MLP neurons of a small language model. Each row is named by its layer, matrix (down: output weights) and neuron, and shows model dimensions 0-255. Each number is 128 + 32 x the weight over its row's rms, rounded and kept within 0 to 255. Numbers have three digits each. A neuron's up and down rows have the sign that makes its largest values positive.
Before each neuron's rows, "raises" lists the tokens whose logits its output raises most directly, leaving later layers aside.

raises: "ments", "ring", "back", "eration", "ge"
L4.down686:136164145156088079153121160128070134097096142052124163181126174183132149070140174142182104099136121121133157157136177195137104125130107132122177101113118137089089107087055148115116112141118182100108145167089120119126157125199098126163089184158113088120136096137150128114168137107168147119148165091100127180139131115160100134180140206210116111166112103097134103151086139074132105100102085100077132099129113174069097096148123154172169125068183168099192127122130135106129077144072118115127084101137113086106082124115130161109120136177170088192158110137137120136075111153110080103164092090058078085131137128046097128134119128103120103099151086120151135110120107114155092150102105137096105135120051107141104192116081132132093111150114149170084125124149134212101149185172136

raises: "\")", ")", " |", "===", ")=="
L3.down581:114131159095158071142131118132113103109154118103135101150128122123111127213163080108142113165128190142090173123067141130120114140087099132140105110070148115131107087099086083163154143043118068109111088127170139113165094107112166168185188098168061117127143075140084141133144134101099149144091167124094140109156128115148100081139133084137105171095148058117131122103145177100108077109122167100129170117139127134118089132127149073092131155140161112047168113066058126228058170100082125159133108056102128150164124034139103099134097149112100139114080120126125122132129139122154147128113165143115098113163095101152120089132097111136161191091131134150190190140175153106095047069087152107104096178108088122100092133129120126091103147094117158080120130136151135137200099139139144

raises: "s", "sis", "rm", "mers", "ingen"
L8.down412:101123076088087135106137092116129126188144108120158110113120124163105144143111133204182125143087127141103093074154159070106093089117062136099157052108107149112139104119059121120170187158084077137139127113133098116158070160166180132200074119125096140094134116140141156110105108152113149149118172109135129136171111136111128114177132101152105086149120133089143161114153155129140117166126124146197172141164173141126107162165150152145142086068184097136158167157182100082091123112091064096119183156124160116131063083149110141167144118156099117113119121109146108138111106099144107155119114127177092161164223107134105150063187081119130088068141099124139172115129138120129123161174134162133167118097130106101072165117054095176069106118177047085123128146213127135103130147196118

raises: "s", "ices", "ic", "itional", "e"
L6.down299:115138147133188120095152150119095159130077135179141098065151182105087125118131123144150112102106191133124106166107158128143099126029207142148169109172088128134102136143059146131164193205179130134124146097106144103134157132069098103167040167092159112141083111129161118134084094169116179141138168142134132124121170136087118104143140132094225176087166119129172179137131099174093109108042140087075134146173158136101135150136139141141110112146090141118158146086144097132135110145115092141147148186129142099153140120154097163165160148067086151144151117129120160170130092144102127111113138130126160126158149139154017180130060221154141080104102141140072154143120121124144163117138166126097101165128095093106138135112153175116094118126113165104205159128136122104099132174096108

raises: ",", " |", "\n", " is", "*"
L11.down743:104162092106079183186122119166151131094083122125098110167146105096069139156143100053136121091087148152153146102130136126154145109130130178169117103042118105104136125183197218131084097102116089119097129115157150118115118196052117143143116105150153173118131116175112126154141171108150146211161171100098108158101144128060150105081120121130153148141133156096153095111095099113154124173097151129131095118109182178133114101142152114113117112145104073054160052101134123151126118139107117182138156124101125178116131107119054145186163153176072187089169127096084121152103080129102154165094148124113183157139084127111149135116088140159120139154101057128107140126132147169158153075115155162125134111077082158124161109152122111079123135153143101174109147110144156148151093090011105

raises: " of", " were", " are", " new", " others"
L12.down554:116140171152163093123150108140100205136191152103103143138096129071139113118179070123121162107077157167144127156165192167145127126104146157139173099104161116085068158121163112136137158103185135103104160156144147088126153177123131123135110143146137166136129179153098144127106103111138100118097133102165160072079119145135057134048103124123065098132098122197150079081133162153088104148129140135114130095154081129163175138181137123086137145157155124058165082088100157170039131183131142140117095105095078161091126115127100149100126131102134213116182176134161168098123118113144146105165105058160157061152100145096189171136031161100132157163121160145143136140123150145097111109128122100165146137117150116132094097133178143032160080134128150118101120143059142134142126136189131

raises: " |", "-", " (", "/", "y"
L13.down77:118148128114153112148104107200097186139124169139116134087147162198072103158095064111118063121144160079123114138165187139162127079102105159127083157121154152135118130168170163163125137144061073096098164099201191102069155188148113079122110116132104151108193119132148181125120095097148141157129096135128094148098122101127099103131088086106139093085124163171124165112183119114199145132143092115093131075131144101080129129165175129142092185165120133000134070098122108134069153102143149158153139130075135141151089168084110118151173190146141153120105159119191123118135107148137114071185077092132143130103134127070118122059132113160142087121139122130114119137103125076215107148128151091161144174078135093115155093128155107092137162142141117125102116153103135161148130138106146

raises: "al", "ar", "at", "in", "-"
L13.down177:126167149168163134101130120100136105133099141143134091101129130106109099026114099141183139184176145098122132176160130198116108093155076135084104127149103145136110108143084079128170147118079085151092126136150136091138118074130132148116120118076047119135115160104107153066099113086126149124091142072138141125137087110077129058103100138078214153124134117143072157112061107107177196131100163089155146132170129104136110125153137081052125127108088155105117164139113190190138119072125039137150091084147161190118121132140154093133125178127092125218071146175150102130142109116126155125107146159125116109128187135090107093104113078109153145098093119133054155112145139135181147129141146122144115151172082049099073111116115102122107184104113137135134113154131133126153109064104073

raises: "al", "up", "off", "in", "e"
L11.down644:082131103109128141134133134111072105130111179118140096108118142176134143084116069083189136091126122060169154150142149148134115125100064079103111184135109134178148094146100155125094094116131122156131126128091116131153131109178126117134101151092145145112114156104123137117148150151118119081123101122124077000089090108085103127159128157084149133162145128127135159131114154150118143149127131108058069097129171000124120083137142120146128164167131132148121131133112113094149110120135083127145157181142144117128150132090132103135117173143078069131109172164131086125103121069091155060075163166139145152141126129122109071252115117094155044145140140123117167132113155158153065093103154061152165114125109105145116139137166063098116127141116153145148095096094118171148127148143082

raises: "ability", "ements", "ages", "ions", "ance"
L6.down140:120149143139137149151163144098144144120079135081116163106083164107075027143106088161093085124088159156086096157103155129160120185145128116099150097071108119152113171133101139141199142175064087172118146154156122147080137140149093122209116132166169098144148113124071140117158062131104148076142111168141125113089120150143130131137118086134092159063096141137112178115144128128140160086123140098129126170119171071107110110095081140129102138131170101092102130134087127180078141153091141102105116151138117127115075107087161077121113148199083124135161088155123132120101093085091090062091190156100069154121118167132109136110038092108097052117074120095096146125121092145125122154079096078145117168127103074090185195162105116152141131108124145201111123173135175096120083096175142

raises: "ilia", "ated", "lers", "ation", "ionally"
L8.down153:130140147154117131097124088147136158136129106110113105164114102109111084154083094207111128115142117120124157142124150095129121083100128094134124094156154117155151120107134175179083119144165114136100088146123125185119107136154134192035141122147153074179145113119166096111084155151068100125167085140141080173190129173107163107167155160114145094050094118117143137088098110114210068137091185135139071152094097163111065162180068114151135136090172149099076136123100118101144171134124122137148142122099234163138094157180131149098114137142137159157114139165164153161146161142071135136133077093132116157086131156174122138039090139152161115080121141151147125139163113129021128143153121095101150084095092126158133143071136082100122091101161031137101169128085137127122085129114135

raises: "por", "ped", "ular", "pin", "com"
L4.down385:108076111124141109129140126143168176126085126089116129150104136149132117107140095149089116129124110077150087156173107120069160150161157150103118131183134146135170144119100142128191116157108142125173058183118135174146175101160155125054175144098127080131175110138101063125107128141123161096161075102142177149120118139123090088086092122118093165022085110138149127119132187169130129134117115129106125108163128088148134108150056143118174126120109119186141146149138131113106101071113111126092127135141113130077131159103111114103139105114107075131121148175138139111097131139126155150125131160136138102070240141186133149110147151065149066144092116240091102126121133129095153211134101134074120073162143135199088181146112053164149159063075130112079172125108137112163082129179104

raises: "ven", "stituted", "ver", "rated", "stitution"
L10.down636:129092174203095185111094100094087152134166093143113094135111108125196127098171118112177142153149138125203100125126096118102120152030191120146130122179125126119127084161137160107145071115088110167130131147146165128120117158138131108137112148127104169064116136054037173151152098139078134121106130175146118156132113142140132126139137148132169160102148077169110143117136155130162107125072168097086109113112111077119075066172131168145153109185116122158158113138153154118146093142165156178099055128135109105094167130085108139103103180133124127152161109123144128154096130138120154165120078098149124166106166137070119073149079078176083173097085067171094173089123161119102105165135184145073099188129108213095093152147112175132103103130138100170109088167066166108116091110138162

raises: " on", " against", " through", " for", " within"
L12.down411:072079144155121162087145119078135137206137128155126170114183187164132163147109176166122087102095106146097121128141190132139172089090186131173171127112117128110108117150122145104126150103134129138127135167128091170138158114124108159112134142123121167131087085175255172137166188129193115126170123140117136088077132133154099108160108124128074172081104082121147117177138120089157135110143134096135161175172128151166120109050144171162124157066125144063123111100154089070149137141124186110096180095168179150134128086142118160172051146140125154090156096105060140180114057104138090144101151114162168147135126109133143187099067174113185157114159132118131171076147079116074152179117095126151168114065133122153131117135145120131131097102138114172137189130126125144144140114128113

raises: "son", "ds", "sen", "s", "e"
L11.down375:152109156175085127157156183186130223176162154104123194154115086083180107131157126081124113137136140057134205124133187092115177155129177113183139142128142154111089105125076137130152111166112093091164069120156120075121126153117112113072117184178091150165162069124141155145089133121125065114144184083175076097160135117138156091110145127125109157145105138148123124121092116142120077177119112106077144133132145085153065126210089118198158151128080182071124130145142066145129122109155143101168151161123130184113068106149092142115164110113131061166112126113086140187151103155095132144117131139143151156163112064164093122162149193142115138133158156178124149112131098147125087126170137078128153158110130137147117144195169143063153111129147152139148145103132175113091059156140123

raises: " would", " were", " became", " could", " are"
L11.down285:161170138093114108124141128101108132101110118093136100119091116067102168096144121109152166147161106128170130051157173143073125123151109166118123114131094149072169114127162151104127105169077138154131145073169132168122098133093127073150125102154117084120148115118126128138138113115084113127140189065093155088147120128146026090078123123145108122133181150167148063140105167128077106190058135095127111097092148091185070135169160108080111095116091100107129131132139129136150115137104135161116115191123067145159068083131080124112065120143065174161144116084113170153097132118106151167109159158106164168157022108082129185114064139128110156115068074120073098147113094065154118109168149124148115142105135156124098112170090164034182132167145105134109110164114109148134133070118111

raises: "-", " and", ".", ",", " in"
L3.down79:143122132151124077108121120143099095117106115130145084148150164165122112104153091108160158129087122249150137126116148139135129156149087110075136126208089145170116116140084112085103140136102064084132185122155120106113121101161163094152109187105102201143106111139080155109095107150077141155081117146141128121147121128152102130083114105111133143096162142162117139082144136121162144076105158114133146151158135087133092109163117185103176129120123133000105181134125187116107149122081067109127119110155148178138155173103119094146140126141064142181098168139172130150141126144165136133075109117172128106152136141095104059174000139140167140130108149168116129150096143108110171094129122161156128131119131118137131092159162108060116118094150138054128137141157087167171104134096142

raises: " October", " January", " February", " March", " July"
L12.down225:164156140143159170102086097102150091076126141122111170119112129118164070150099171189046094155207129126054110138126100166134107117170185097116111092094102141162102124114114140158128119144134075142171184085137133070136148189147080143116122147142135126091092095114065142148105154124162100142137101162149178073147130115106106132159148137137131092095123147102194158112157168142143148135141131150098115125184115060145104115153098085130160126140144123123097155125175163131179156162141124139067111130096170133147110183167169142114180112130137121163104108123185113130128161145073171116150118124151143166081050154136096101097061131083113117110128220172138139126087167171116148130130144145141124143144175140162152167122131153000142139152105099222169207123120145120104154141144101

raises: "\n", " |", " (", "\n ", " /"
L8.down142:188093146134171161195125161103114138179110152162085151098041131178097103115113097100138121114099121160150111115119127117151138166072079166135088139108113153102203125169161093170125155131106140153135109155197182097090147140183062115160140164164152154065157114155131141078123102153125173136066153138106143061098113104136113099147158135131183125166096114118124155119155083087182170171069172102129135088120107115059157156100138170161156184152121102104168092117125164204083109123124089161152139108109101139181126132107069145115156129182052176131172129163190111114090112137111205060104140194117135091143152140175138100123143097092118158147135139120166126100110102175133112110120136159069129156092082120118147090151178111126134138076152139115097115173118143089109085086123133

raises: "ation", "ations", "ment", "ival", "het"
L8.down21:169114113160056142086066096084124139111152113154139162116125122142117080204197131157158162087115119069120172149105172119127124187128144113124149142139143165070108121156141119156080160133156110078091098142083130115108137102234121130139216135072121183176071129116140134120171168155073122114133168110143108153140095124110156133089101122162060107090119158153145177087164149125162098141092130149081070112091102099162129130132105092172179118140171143179125139153065130100134121166099091125123124131119177169124133130091113077118078153139184095145098032147160107191128128115113085080155079181136152124140102149111094132163176121155165097104096094127142090151130172084074102150129121144104163174154081148069124125145127182164131088155153130138139177091080170155151154128126134

raises: "e", ";", ".", "s", " |"
L3.down529:104148133141166117095108121123086076164166144134122076110141164166136099144109104172115102142145124164192111152136154245123111117082098213109099139079180085147144095134108139169140137082153101117083159117088076110113143075091106134145136141128130144171127084173206168097149120104076148145152110106092099139133100113108137062092164097119082125094129142148158094141155109173096170134137158091115161103129152108100097108145145153154119143075166155121129161052158137156123142159123140132134129087083130184160100120135103124119149127122101116072057126188167112125087139095140072103097159150151152127167090101063111075130017159156187074144162111161168125120080106099102146103127197141144168180083096178143099071137108099100100131105126148104171161119149131138142089154077154

raises: "ration", "red", "ing", "ric", "rator"
L11.down25:071108131057141100112131155169115085168171096115137088076119119216168140132115097078195118161134124144150117108151118134095136122139126150099182118189140095104131116140088089066116164096126108143036146130131108116091084161112135182122114105134139142108150109136124164108098095196124149096111142153123094058183168100096163102133122097116184151134095103125130123124120117115162176135104148084093104087095155051097118144158155129107101103105138128133110133103143164126214104130173101138129125130091157149048109115145144098089094176092172089182162120128182124200116146129096166150115102152114094101112115128065137112058027120153122089135160141180130094103058148115142172149057104152131165135097097156155073122134151134173116163128115130109188147114122104184127065140154092